Part of a small language model's weights: width 256, 624M tokens.
MLP neurons of a small language model. Each row is named by its layer, matrix (down: output weights) and neuron, and shows model dimensions 128-255. Each number is 500 + 40 x the weight over its row's rms, rounded and kept within 0 to 999. Numbers have three digits each. A neuron's up and down rows have the sign that makes its largest values positive.
A block is one neuron, or neurons of one layer that tend to fire together. After each block is what it responds to, as a language model described it from the Wikipedia text at the highest values.

L6.down881:597463440545491530516574499492486506434491494520579546503471480515498605500530528505512507553466460478488505522500506450456548517389485472547505447464473530492488512532455469505468474470435522505517478485467481495468534501531453526515543491455452489543401483483548544429468487585431483462507502458564562498490533490498504502446454469440514487452547477431439562490497471439458472593405
Responds to: Digits after a decimal point and the percent sign that follows them in statistics tables and census text, e.g. 82.23%, 57.38 m, 0.18% Asian.

L11.down257:511515526517505498529511539498534500454539489578532504599586534534477520495490463536553530500455524452463520516541482462538551492511476532458518510513540525436545526521400471455471527523412498554524528477545525483448442469524503445486492561484494584582457544452511454481527496433408484492536605492465506487486501495493471504534518558531443406511535486508566512518441462368507385509517
L11.down267:521523498519442475498484460569422511481524540505466422537544453541529475487528501482520509553509444530491468479476498477522532513463515528561541526546527502453537520470523554393509399471495489560525479529473519515469467448529502428568461538514491482469483545431479502489511480456483464479393505508502497496527485466574528519512469522469478567509489457527487544482438485474498438444409
L11.down277:408458530469521531498490550495470539509504513507483578478526473511553444513477501506533464486535484550571504491474427482435549609445516462524549462507466546482472560518500462432526600467459430487524525499466541455463451513515546542459490433532496528516532463477525548528512400548465542484454525517451390480495524416490536557526536497523527511517494461509454494491523421451511483631470
L11.down309:539522478505553438422467565502447507485506506517535536470473484462501513532481491536451516489486516492546491466531489492447461496476499524499417484405488537555542493515510480451519480491529473527486435568481502429461430455453511489522447510500542461446482531549513487449542494513555511465503402564541464503532491530529528494479489456421483483492517459496473544529503416461513496587473
L11.down548:481487524544415526496431427510487505534479503536519584430521507507531521507510449482440557533511544532529521615547447485491484469490545496535580486505496559464431532564545481518547474540442488474562529496495523507480467509598485511540484486513484463523480522594480577526488478580472490453457498447521426461466544524519477551453511483479439467496481531574517495558497395522542551574463
L11.down659:472490478524534531475508542463489481476464450447442481511531545400485548506449514437469505526528502486519442441460554508491563526476580564507455489533497480505442505497455516442507504482504517559527477476494483497553449518486511471490577528540426521463553559543517522550452555517436532475484551497445488564461452524526522468526553461491439561532469502424481552472499511545481464493486
L11.down676:459504445498510475509507590497461491494561526518460566508448533517521526488518395440487482524526522481526450519488414513528492524466435533459584483556519527524534553485426525476509566442451555404546425461557518570605510524547516479522573549470496509514434479445510474483503462472515459477522514443471481416513448543481514433564543475422448557482542501537443492526482545507526536480437
L11.down721:502490483392499535537528477537513469467538477462519518410564539487487477483509508411558500549452558510519435499504474447492486477492493496373409508434529480558481469519545498496515492578487459533541481487435506491432496443488475541463551534518524460500464468513521499398499506535493494559455498487561464430466533533461438454478559601503517414515466549508530507479495461476493479524524
Responds to: The space token just before a number, usually a count after a verb or "of" in sports and history prose, e.g. saving 30, playing only 26.

L16.down153:457505536487489511467499503492580472557545563488491471499557506470461528530489490490529510492543449495501559496551449559486509545561530556491492473496513549541516504457499487486477488350419508393494453505548582463477455533466537495499481498440513441505424431582557527459540480576530528556440503504475423490514496453509555531521526486526572542481457531503458465404564480527486479532512
L16.down294:504575528477545494463517487465548566529453556452457503553485484457493465465546494496498505483526460510543456476480513502502482474455609480601491486436525530506567525442565435445464421464410532405509535548477503471546466505488569597522458513534461462498487492556548545519504441495545504497487477450482512495535475452487451534487479485481525560475453573485518482522487538435473505485509
L16.down358:507488468476419450507512458521479513492486565469478467590517454435453540524542475465535488477540464470493574546506514474513459447524457552492535540447485520522482479523507533431489538412491482493488522589516524426512505511467432447452520407473496485513491487553495591469467526552498471533530525547455481481510544429513544521404509508472499462499527518531502529409520460502529548456567
L16.down527:478521456483494581503492535509462547427421545505480546543471502430497495493495547519617488528440501440525455506521534475481501514521560464538530567453543456547543489454420533510545438374483505535514524504492470433489478538461484546436513525487460522477518512500445483514525524396506560477499483521440517450517473509574520498402485484517537518526478494492579502420487500476414537488526
L16.down837:511525446530438487496533503503506490502488467533520480545500504502508562511457497572507551499541533517410490462508516536536491408520491508493454473494437534461510505500462478524486530545440486479451499502546497519404484553562464506512473497526537490527569528547510542517620544492506467498566544499446533520555477555558492537434571557520447493469511513546498500504508486453454531540458
L16.down858:524474561523529531520454454520508484491460498576501489404472529545466526510497534459527501432480460503477569371539488564521473540505500561545538546489533452521488508539478520490534534454518507462492428470539478464455454603477527510447575493630513502435508495616529477518542491457482536533492574533494544467495479505444545458501549497496490506504474476541472531500510429498460483564497
L16.down882:581559551491460457539483528482491535538511546564453508474532539543421511453466535463515460428513472460447434534449444505515544496490492501463432469506490471403470525513480511566547460455539499528529492424519594464458491464528544453476517477446427457478487522551480510501506579497523481476496474528441510635508463568489535529510536531445528544512503520540531469549520474443454490540519
L16.down923:499442492560474479496503480502471517512446459519525447480484365458507562483501545490489584483568485473491558570506543417513490439549499532530486514526567435507498429537547434532463521507494516487465489491554430437503482479511453535530553430520478506462560575556487454516486510548546476446525485547486462499476523518566504566458459524570508488466466536367507425520526499491525451558462
Responds to: Main verb or auxiliary right after a sentence's subject in descriptive or biographical prose, mostly has/have/had/was, e.g. "It has Palladian windows".

L6.down832:515516490430443520540454468492478497551570517510437474494537510466482481441574484553501534507574484518503490463513490516483526489504467521522486498512518479504506542498502445507495511481481505586464500532435502542589580502456478528498459464497506475528580580476518459479458532592484475530485553494446475445528539607514532446556528475520444489453537552525504482522484465454537568472509
Responds to: Inner or final pieces of longer words (sav-anna, vel-ar, aust-ral-is), colour adjectives such as black, and periods inside abbreviations like U.S., N.Y.

L11.down0:546591502505504502514487593501479443441454485492492481507506514502516416538539507447537514545491524491488502555507467439530563577459536574498473467513563558511542490561453510532551522528477468459488507453514525456488410520548520515470470513538433524428452492482514456582496517515455359488459547466532545549476526546552425538553520495482493529512490489427483620508564485520455505476508
L11.down47:557540448480505509473599481451575564465550581430519553478516531535498551474431471481555536480476509509489532496498476555520442520456540478439532438496502455483504572416605427453532495463496518510551493537483456464529535523577516524505466501552442515419470507532521484516470541466479483466497492518453450500504489427470523543570489479482578469496439485465482500577583522595490546520529
L11.down176:452512465509529499517503515557489497512522464491440482502495464509469499522517420547495454428512463564483488521458512442529429520524513506539501432516529479506460516532593465523524489472578472592502467511472505466550513533507432484490503563551446559531479434518411428509533531497472551445430583466580519501421534490427481434512502490512525593583471542497594443519476503522540530528458
L11.down194:476561506451602511499496437586509424595455579505463466517459503540461616513506506527533498480506432447469567526488480497524518484558438467514552456553533499446470509485609482451474533459482490521440501527451440594545449471568464448525533488473504500534467532521485505516589469495520561519455457506441447507523526470478473458482460509476498473484514552456518513546475570429464479517519
L11.down492:567492485552561539467536487502544443371428552495493465458543468486466531488489520474397429475489493528534527538590466427507463457446505513521487484529548523496475563454427465524498475494576418581467482503545443479494506507515528495520506480510496534512471530423550519519521483481565575521473567456599590530440495477529435526508475494494472536511532533531505492574504448541527494511499
L11.down800:443493433534516465417520481557500493517464544508489494493453470506511518468528597492500537496488488462511521523396548497498502513414453478481519512523504468490476497532535489469480479499531443572506415473413426569500466517516507543458499539466511458449506508458523529483510502449499530518431440556548487523474540489530514504532476491505476444532531544507483461476497527545478422572533
L11.down809:453500521439495491478578446510523467564482512455440444374486457567534599488510488463530422527533521487560551557497562515538548519521527489474432474527485443547524494555476493539576503488453521554414531399475543515521507460456463547444484531460504502552490532561538551542518493520491489458537436516386488485520488478526532492482547415559481464553482538516525542471495580476481533478522
L11.down1014:500514461534521534447545469572532477493562511541538529460553490528535467514487517555511547433494548489493524519485429521552520522584548493485504510423478507464550538511486556458561490511491492513486504534468503483531568444496466473529459459415477541589557565513483568512472507530504473506481488475539467484467511498553574457499496539558501552518463528468394484420478480566457503549497
Responds to: Middle digits of the second number in a range or dimension, as in 8-14 cm, 400-450, 75 x 104; also % signs, and = heading marks.

L11.down146:439485499495517498438481499469480486547483526491437553457508526502446423446513514474540575553433463515511460471485523513480550560459526560493540398484544469462512518497519463522535450494501454581478514509438492487506479489510471506476517439437385553437446459496504435522438526549453434564563547582553520498513558485490506497456515522485488464493537479418471440511499511535529504550481
L11.down355:507526509519482533438536468521477491500565444506541563517508432439502502500522472513452485463470508535472496457447464510550515567523514556526504504470464506504541553586529479528461462431505550527451471507501584523511535484462567508460533504398464480503573543484458469428520516503549519576451452524516536541516460450441540533561443479444490501582486523513497468480485451533490531545489
L11.down394:528556452492468560511571445499478489489513557491494550498511496547452439536519453458473502564472502501473496495516457469506411474466635547440540535528497514541490493523546549529549466477469496527489534500508456484495582498502516527521471559534400496485475498494522471522406563479483541510570562498469526527490458480454476450505460478379547470608520430540499462532512479454474510488471
L11.down533:442494589531507495522445399567558518483529484550437541489500488432519506479541547528597507507483489504443460497538512498565451479500478544542500535494376510490562449463430492466531456474473544514529537497521462479435487536464443438496484487492415479530528440491499499500551525418493523445455501502532465485513507545568502532480470517450556457564522559554544532515637527504531450520490
L11.down597:511499576482474500499507422549520519505573506469511549454491489531464464490488459512390570484512453595484466488507486484450472463451534525430546443491480553418559479502495488508518502495495449463491535568466480474520549469523542476523509507452475466500503549493506345530449543519540513476464515522496563560470477516475539515510499440461558505490426465528520399486488515503536458531479
L11.down830:491544483496525514504483411569497538459490506510488484470448562524469448507478530482515439451520425487493552484559502468540428494508455511544470524508530543519517466461489492505519521423405469490489485484432482476446561433485520516528494578516521407520468467472513514542509526547513526579469509471485562455513505466486469574598522424463502543530485482562476443487514496502464542441479
L11.down837:564513468522506376470503517511550529544495499468497548499506510472436504525486533499529521557507523526523457508478448535482581494455562488615543542423503461477539573501473507522535453508514493531566564480557479507526466539477481479503441539415497488463560450533569500510555522554449467531520504565496490613534445546547433558464526461515492544504592462495510461523559508531478516428540
L11.down1012:448566478520520582473547501571502466591518517510511504493516515534450460499514477472473559535467495475498431472549441443438582587569593508488489451510525513516536546446506464495500511489532447469487517518569546502449508454487467432472492512435449513478538467486494498519538541511563522524444436543529535483499520492463536533464408527484556506535537496550451460490509495425497542532504
Responds to: Copulas and auxiliaries (was, is, be) right after a sentence's subject, and adverbs just after them (also, not, widely, still).

L16.down102:462504454516523537477457502552511504530518498481463483457558480539512515477490582445473524470489516532596489514515546425455454530498455510516482506478451524483529446496509499441596490468445594482466536495503511490509569519483592566475496507499528548474422533483484487546531484504479478561547533498451457508497416536479464519507461559456527570509476485484482481557460461459454471554564
L16.down327:454515428489499503440483495451470494460515502522475498457576511459527501483509500573506491551535522504450525444470559548522516455545538534499500452525559489584553521571466403525513548486557536522524469445534484509457536523484416491552569444485500534455458484431525485573497527514524472508480533503453431569629527488464507444516507496528528531504494492512483536474480591393539547476560
L16.down522:521461566510472486483456531473522543476501505514498591494418597495469547574481458523528469467503477512513514507552532464510505524455494547507437508499511541491514547474486515447537501497466536432428520517478499482457547505510431446549521506516481534450481546517398479553498441468519513583547513569511428478489439537479472490442502508525453479552507528419520488542504494478500466484498
L16.down552:453541514529455453395471430512536458466548549547516505470526482541472528532480503519482499390539530553448498505470503552425522492497497418450462460514563527483542498453566543514433503442536498539459438544502497486536473502478456504505520497516496442522490502557419401452509395503451505488557533528523393487470530520482512494569551496447507557524477485462473482514504469587536459491432
L16.down618:489494419431496465510493495552458466550493510562478467453521523533498524469533485477563488512545572490565562469470479477526582545547434535504556489515478442458486500527558459475538513503452583503422481553514506501466452443512479491446501492548530540515477499575534539524504501527513499527479517530501522524491498443493546484500567449474482479463519426554496396540523452565520491518441
L16.down752:520416539454531518508506464477503536496549487578498523540467524510585510495571543533475474448522468477531571521492468562529519485500428472441522466493559469467503508499465494547452516491535466533555543538536536500472480596484494491560527430579522493563500524483491530522450467498521424499529517544483521464516473465542476522503508477462518489476440491449484513550457547507447445491452
L16.down913:497526473572488459454561520435557562556437481531496511494494498535547525461516505491581487490523470480512493554412517465474516480484520489538492552485424565509541547496539493477495532451454563563525410422519567504456450549542505477576467382500516498546490461453529494468503505505471528568551547526485430492455519465495564507513497496539491499505458496501528395523559442460546491487489
L16.down963:531525563495493478512601550489397516496494517488514523537528487532591529522558534480523505507425537447528403464471537509457494483480553491553489446504495445519453487458521495558552519489511451448460513506467480513465445536486540464549572423517519469481496491562567538530495477492549494579499566461495570486556490525462468520511427566510452566434573517486457559493467504515480506459537
Responds to: Space tokens right before a numeral in stats, tables, scores and counts, as in "a 1.71 GAA", "population of 6772", "| 11 |".

L6.down14:435558457530573463516461567463509586521488524436457460540417534475554534544485482483455451459489394460536521519481489526510521502526509568517506495481422465488475514550564598467534538510489489502506433593497540494421555471528520484479434467473491547465490538517501560505565549427561450460464564536482411517488509519527498492550497505477507508566491504456529485488465477501518447547473
Responds to: Digit tokens inside multi-digit numbers, mostly the first digit after a thousands comma, as in vote counts in election tables (213,288; 8,419); sometimes inner word pieces (Isan).

L11.down70:529488559452470451513517574510479543557549475438474510519540460513507427482533498580489426378531424485466487528495553449517537455522506549506519556479520470499521507461469477439555506501444458496495549469518444536483474484479536545452459569521495503515521513374447556533465469522434478473512488457472456469493467525458459504444396456510527472541509433446462484489520505483461494492462
L11.down147:525464520487497460520500567498560510518519486464504440458520511650472520538554451515548485526507530487439508488506525547463497443479534516421510500448392574572558405469437496417552534446477424490559450464457499552517517463460527561447469504485517521478480516509491410543478478577469488458502524502560509556584473517468481475520562509525543537497530441453425477471450518438483524461483
L11.down322:521499510523515532493523509494486516520564521465503431443529449542505481429547527475502481532477495463483465529433441456512473564545508491521562522493511564518587453464529501570546412524396407478618549464522515481543455523453483512497466484485468462537490513404479483438443522427561460521507463468551477509502457512522397505496431555439530522516530477495436450540484476570509475523476
L11.down365:515489474521506524469489480476516477478552525537448445569420483497509470479472487522544462537444456543499449508559480388483506536578502459469584489409498509547463536481472491530565526521496523484505497516451417525466506511456543526542495457483499464464412597329482487500553569529468554497452500511506505599499501510517543482473539556435545576516553459525482466514542493506535444493506
L11.down515:474538453515452429466462413504541477477526449520503457528465557466503551485503561469451568519524488589492572500524537426546528535453510519481564515502421473427446433486492529548470547528497525474502550469566522560476466412546464490491519524473543557534502603472548589528520492492495538502512458549529516552508483459542512494474466538473544433516480532484497433514500468516473564531510
L11.down741:531550506541540431489482509463455448536447479503467542534524496476524526518528561445463534475522533530556447537506484537536526524513505524517572554507405518511475467536436543580516481491495484476521578430502527521511495500446526456463529503473512474459510545442542521459512586450562528628539555564533508464490573506523526483514476519510546543495497516530486525566595531490528399493485
L11.down772:466474481588474519462533497484536530513531463529450580552433484457489525526544550464391539481601492573543487469547527460458481472552493481486474484435499560543578496520409560522429502565546532437531500552487539501390475440481481542497485448548572470437528552479498472505554562513502470465476452500490502582513517542538528518515500465479510555523504541500543565497459590451467500500556
L11.down861:561453469497449576509485530491464535496512530473500495521471470515502438518508493489467507516450582516537508492414452565519352578498535486434558511459470472527499456507501418519521410496502503428419561469548469513474493534500499559456528489493576558485534472474487497497536485495491409413525542482520574494479486464483466510459459466504515492569470437512544464463503504438507521466457
Responds to: Digits right after a decimal point in census percentages, vote tables and coordinates (42.0, 100.0), blank lines before headings or tables, and words like nearly or about before a number.

L16.down44:531560528562476525491485513501492470507419484517539459512513459511445563459476538410575476505546527438488490475456475474470464537476529530492523520477613473491486608461491457583529460518533526535542459491520512554477531561477487492503471534549474465481605493525526445555490572493509567428445541439465529505493473436454487510519527475486443493471527530482504532421562482460530477529577
L16.down208:560509500478493465534500521503434475522455571543512511455462561525467521497537573450477478564510434444577480495511471506451493519458511496553546460566534538444564470523518477467494466557524579407473501577483488417537471527464483563556457411439546519517533472559549500555490494526521523472499527482568436574495533523537537515540537422493555432534534543482455521498510505474491574435457
L16.down280:473512496540496451501461474504494490570579518507558571490494514532502496538494638570504507477445481483540479458533535519472510586472462600497536480462541482423431565490503530497469519504533483441509455524465428527504492431502528453487491496454493442545466594503492493610533509449460460449553542482593492528497479543503534521535537518499535524540519545472488503522512457534509497474486
L16.down558:473487507539469499461503504490457513468543453516492524492497526467500507469510458583478550483482561505451536524478445486524563383422593499510543529526416449459475499518444476518494510490497497500495516500487535522508545544532522506492551449552504534526550431512558471578490509422514580506447486541556480488477550444503521441482513492568451516578449560505581539508492492472521442517540
L16.down598:536499464504516540480493489414488550499487515520460462461471501502478501584519470571478567491522598500504506506567481517477510551631470521462497517529541512481544434468465564477490552462505506525550460507467496497417501516505486485564544496508499581496534486542496385511575529528497514449435477516467453473491445519521493518558493527501501601491545483619458442502476446471570482468499
L16.down644:525475520418476460514489434473526490578494496443463532463508509561542573478489534501525518463569470459500500463547518476407528545527556523523514550532467463465471507509468547478420562528464436557442543518484467495436483467600538561501525496537456554473463488526490592561503449426449504530479505483537476484501439511490537467415585537513469512491426516456496489524509473474511547523477
L16.down790:431438530517505481442450493508486490525478523554452538510522490565527530502523535532522509461552545480556456468468469539513471504568546536474504497423465623491547571515513544442422494445450491499447518549489466486507429530468513461507511518553508540551485503537474475522489513386498519455489471519523488539460480515517563507485521510504521492466511533541496515512517432460484510555575
L16.down1019:484506486532520535443477522549568467497511517498456429499491550492523477470565479584466494547476481486508466523507504478498510539536542476546470440544463508549547483449522499466497475482465521527482552478524538441491506513545574517520513538482539494552505427557524494489506572573517485480536419487524459496506500499589436552480417455495473469464523546525478501558453536376421419514463
Responds to: First pieces of split words or numbers, such as ty(mpanum), E(ocene), un(spotted), and leading digits in 2016 or 5-9.5 cm.

L6.down269:462465510457574525552421500540565510588462451509498545404550474415509554497474471450468478525530486530502525463461471475516561542489557551489447503503493563436562473516469413446540514479513491465542443491528493509500546483515478457506477505550455536482533529484499478525477440562395535522552469556548445509514475500480549467550515502463496500563566503530470506457513484494489540451468
Responds to: Delimiters right after a single small digit in sports statistics tables, scores, vote counts and percentages, e.g. the pipe in "1 |", the dash in "1–5", the point in "0.5%".

L6.down693:476474521468510535501483464485486525484498498528467467505505552481511490471506553541459497487527528409478509546532488470504472486470589503540395573483499498519540504456512531506562459465482550504554481524563441491473501485512553545465443556503499425465484464380411430512488504470524451533506411439450469498529489483521533450505489452451465483505513496511595517472471473504530545491510
Responds to: Fires on auxiliary verbs, mostly perfect-tense have/had/has and contracted 've after I/they in quotes ("I've seen", "should have"); also newlines after headings.

L16.down207:505500465553528525477480466567498520515493513481478508455528480485575441472515508505554470500579447462525508462512529471482568537483482501457499489549442497502483478526477532490535485419466485471488474564524505529493537486506500526523493541447438487594467535550487477538478431531505523479416567476479550511555454496552492555538498567529525499545410521562498576527538514516457565490521
L16.down238:492510516455528524532516437441549534501513584530453524532515469477525477547529539535510499481404493530517537495511472486508527432476503527481466505515441550458423509537522513512463520385542571522519503494478506520502479467469482500418533472477513492519565473466495500642505573535422464503405503435495501497525496478549509447474606455478580482520558468496484455484513549489493476477547
L16.down384:545464520476460554407503516506513464532513407470473460564513462523509542426494439535509489498474534599568494481489455495598527446550524476538543539490492530459446497587478407525445404485477449481463467527498517516507547490480510408457541454513481507476509509515505484485499477550531511499521473491522559516471493579497508497471546499571448506491489430546463488455460611536512510573487
L16.down656:509517466532526546488451444600535502452505566496587572481502561453430432446470521474470525523477501511442480474484526552534521578487563534458541443434461496519571562543508476476513463494557508496533472526485475510539500539526500438413519572476483550485520526416491494505478534511481497454556485496512492533552524561458529452543501541577518535507472473493469451474584480572428549577486
L16.down795:514429448479574486562582432552539500518494487514479433530511548507461498515534496502587483472498585467549514581436465449531533525482498391499500504411545458460499440449533534499428522509467505507495496510479386558465532558549468535490522556503523526526528527526468506557474548502571468548457487558559453489489516523510405496460459467496497492436512447433428518508423540486519496495507
L16.down843:478516436523547528498570504552483544533401451560470505535464564533483493487502555557526464498536434436572437475498466446471482530500445536496483522438492577445470489472537479509534479488509527536481473439501460458506557470473478484451498468544497509503489551538445509533524485558457499545446561531548479512582456499586526456459531542465504514576421536520549492473503598529475518550526
L16.down918:514534452556433528519432463450457438548473428493560535487468574526543471463470509449498456475446525500514442554527453493524478542473521521525538522468484558435492559545532459480529519445438480550454565531494471566472498457447450519513514517451642481494513486408573473495507448561516528470518490456516441512527450511561485530488492554520490541470525481494480525513448444595575495474515
L16.down928:514444467506505539484474498529453486455539506535537480496475460494483537464483497514509507523508503491535547510468486476521608499486488471429493522552502478557547504560410527378526458563542488581453477491435572447515585498524531417484459501464557538487495569523503468521456483520520557480506557508515526438530506488500506507468447483496505542469500539507473519481538452566463414557538
Responds to: Tokens inside number-dense statistical text: breaks and openers in census demographics paragraphs, table cells, and the zeros of "100%" totals.

L11.down6:468411541419451514486467453562435494544482501493461537479526532526552551524513523534532489449494482432503433463513474505464483505549501463448482509523568554441528513506497572480515545501507527527547481487489504503481586530557517473506534441498506517489516494482501490489526501515446547447463584483457568541526530455541530553519419600530526552513478478494498507536490542485487403583530
L11.down59:521461542527451513511513554525485435551543546480495449458559522503511605513556484507482458457487434484511565539460441528530454504487476525502484486592479478402479447528509457492504388554511436572492513422524560481481450569508491456501472537500482469490514476474536419474510536501462481527536582557482497608474542469476559538481470601498489491490491534434416519522474509555505567442532
L11.down73:484504489511564517509572531493498481497458480509439510523530541449524471543513513591490462490587523640483482523510474503468424450449489453460535508523503476479439486550456411594512485492485539451554464509446534486453551550521517535532531476533484499501467518469529458533467513495491476557480427540451464503489493479449398478509496505483508456508450524542501435492478465540550459511456
L11.down311:503438511436477482503520526528486494499493559467505494450476533522520502501511545566450509528473551489491459547445484428513474439466470472477527496520512492458479563434573536500497460477433470579499383472498509550516525472499491521473541461490548491483541511488430576564543515557530442394462543467502479501436577427501554574491459462421456472458490533557509481511515552494484493493557
L11.down384:471519441541489496442524482549466449480511439461509412498494497553493496496496443482500443552515492494436514486456460476511471535532507514512432556486529509436476514570405468499511495483445547448545565516474567427440517513542494539489590488498461513487495570487500532540498441527557505545475592517481441486540477584486537535500447534474409522502540484506461496487514529487463523506437
L11.down418:500502518530507545522513576452469545448556463510493445552579496528416483554464418526514460468503491476491561505422435506499551487507510481453566544508535454394538452558519535469564500508450533507471498501618510466455457489485485535459549528456543486463508552450582529558572484501512463490508537494490408460491516467507513487519555505507534425526449596488526493496497551528494524483466
L11.down554:523550467554545522509521506465384556464512488554443450464561484508452512525587487562552454479471521507528523552419447499555564484533464503471546501475532461494493465555529459544462482526473517496464468480535516502456494474477540522466568494515474520511447514436473503538538494455528524468482457508540447487488506530529484553443431446471539483528448499474487465585478452494492536483523
L11.down1017:488545562530506481509484522552461481461469438498464538464486501389474457473496511502466473500464509516464530441503475462532453423497479421551423428553489523509454485506528533537396512533519432485485429531479510519597512477465460490526536485530512446477490458458537549559469439464490436532464464509522497516475559518479589465458521488458485494496524516503565524544547470475433480547480
Responds to: First digit or leading space of a multi-digit number in tables and lists, as in goal minutes (7 in 72'), scores (24–28), coordinates.

L16.down13:530454492497552496432551440430513526556486548535456481491550485485501468476472522529537481473481468492517471476402446502519518559590573476551443500479515529487455534537416458406472447537537483502480518427513511426539582525532518533522581524470506488497580481512489531519469446500471466498486470502510513492563515517567485478511534528506522495480563503489493482567477534421494444435479
L16.down222:464495496524548404546483500530477548552503531523425575463494524462465470478589557513473497502517457456503456529489477598554436460491500455500422524561555570435534453479523504531459561436506505497482497461472528445540452517489494536512461543593511455461552457514451500535453482498477491465418476475505508469465501452477481526516457562543528504501512522532506497552449488515539491442480
L16.down264:516510567499497509453483540523535555478473480482474437490615521515544460549448411552522423467501492490509514464509518521552471518470500458474516562555462460507532518506496513506522471474429620524541469486504414499468532485455485498482478523501530481476517514495576536406391533512482549478494496538503481504496493497494461435592495471482558451473515513540522543549560535478543520477497
L16.down608:475503548484437520471521535489580569542444460525526472532504558477525426469496481493501556474522513573586503567498446460477492515583550490532499477459528499435472440465508503420504484559504513487515534484505470497416499503573467504546527501540527532499479457436474511555567538527512438479460435499433495514532479434481502395477545507511503465443578486577536463566418469492541556449476
L16.down713:414503495511540505524520491552497468543486523469497549481492457497419463493578438513473501555490461521526471511454480502475517465500473433527535489503435505459471474489516465482501548462505468529448390507486510442523597492479555466537459511544517493514483498433447523447482395441482543461542471492534545524558509465510547460537480462504521513478519450462479450508568528519470532438466
L16.down829:520499485521524531505501498488436524552621492527483511497471420468473570449523552512470471473497482571488501516461529502535462532451432458505418512507447505408516471486503517508463489512553492482455516493541552499451507501442503531601495503473469525457537480503387525545526487499428542541547552504514571482465593481512514500510460568467519521561523531436467479566448475480528441506553
L16.down968:473552561486543549545518498459536492599500488504534488405523549511461480486496477489557465520439497484524461544500548508535482510460505537468576495507538444456465536455517496462496491549433493498449463528479510526500501544543538468492467551482436479527565585477508550480432479497410520447484459454537500490476525474456566475535459468483489450546480494477418482553487484515563515517577
L16.down1010:519499546511497512491425458489510482502507534443411490514521477549577504529572465515475502529512475514502533593491446529474495450570530500481502512527540538537492540563492539528573511486472492526462453443504535532461459472512526610490528482556563486570513502545540535534576583556466431493549570558484491491547562466495581537498474490512511508514502469475515477540569475540590568426483
Responds to: Spaces, dashes and pipes right before a score digit in football results and stats tables, e.g. 2–1, "won 8–2", "| 2 |"; weaker on nouns in sports or military counts.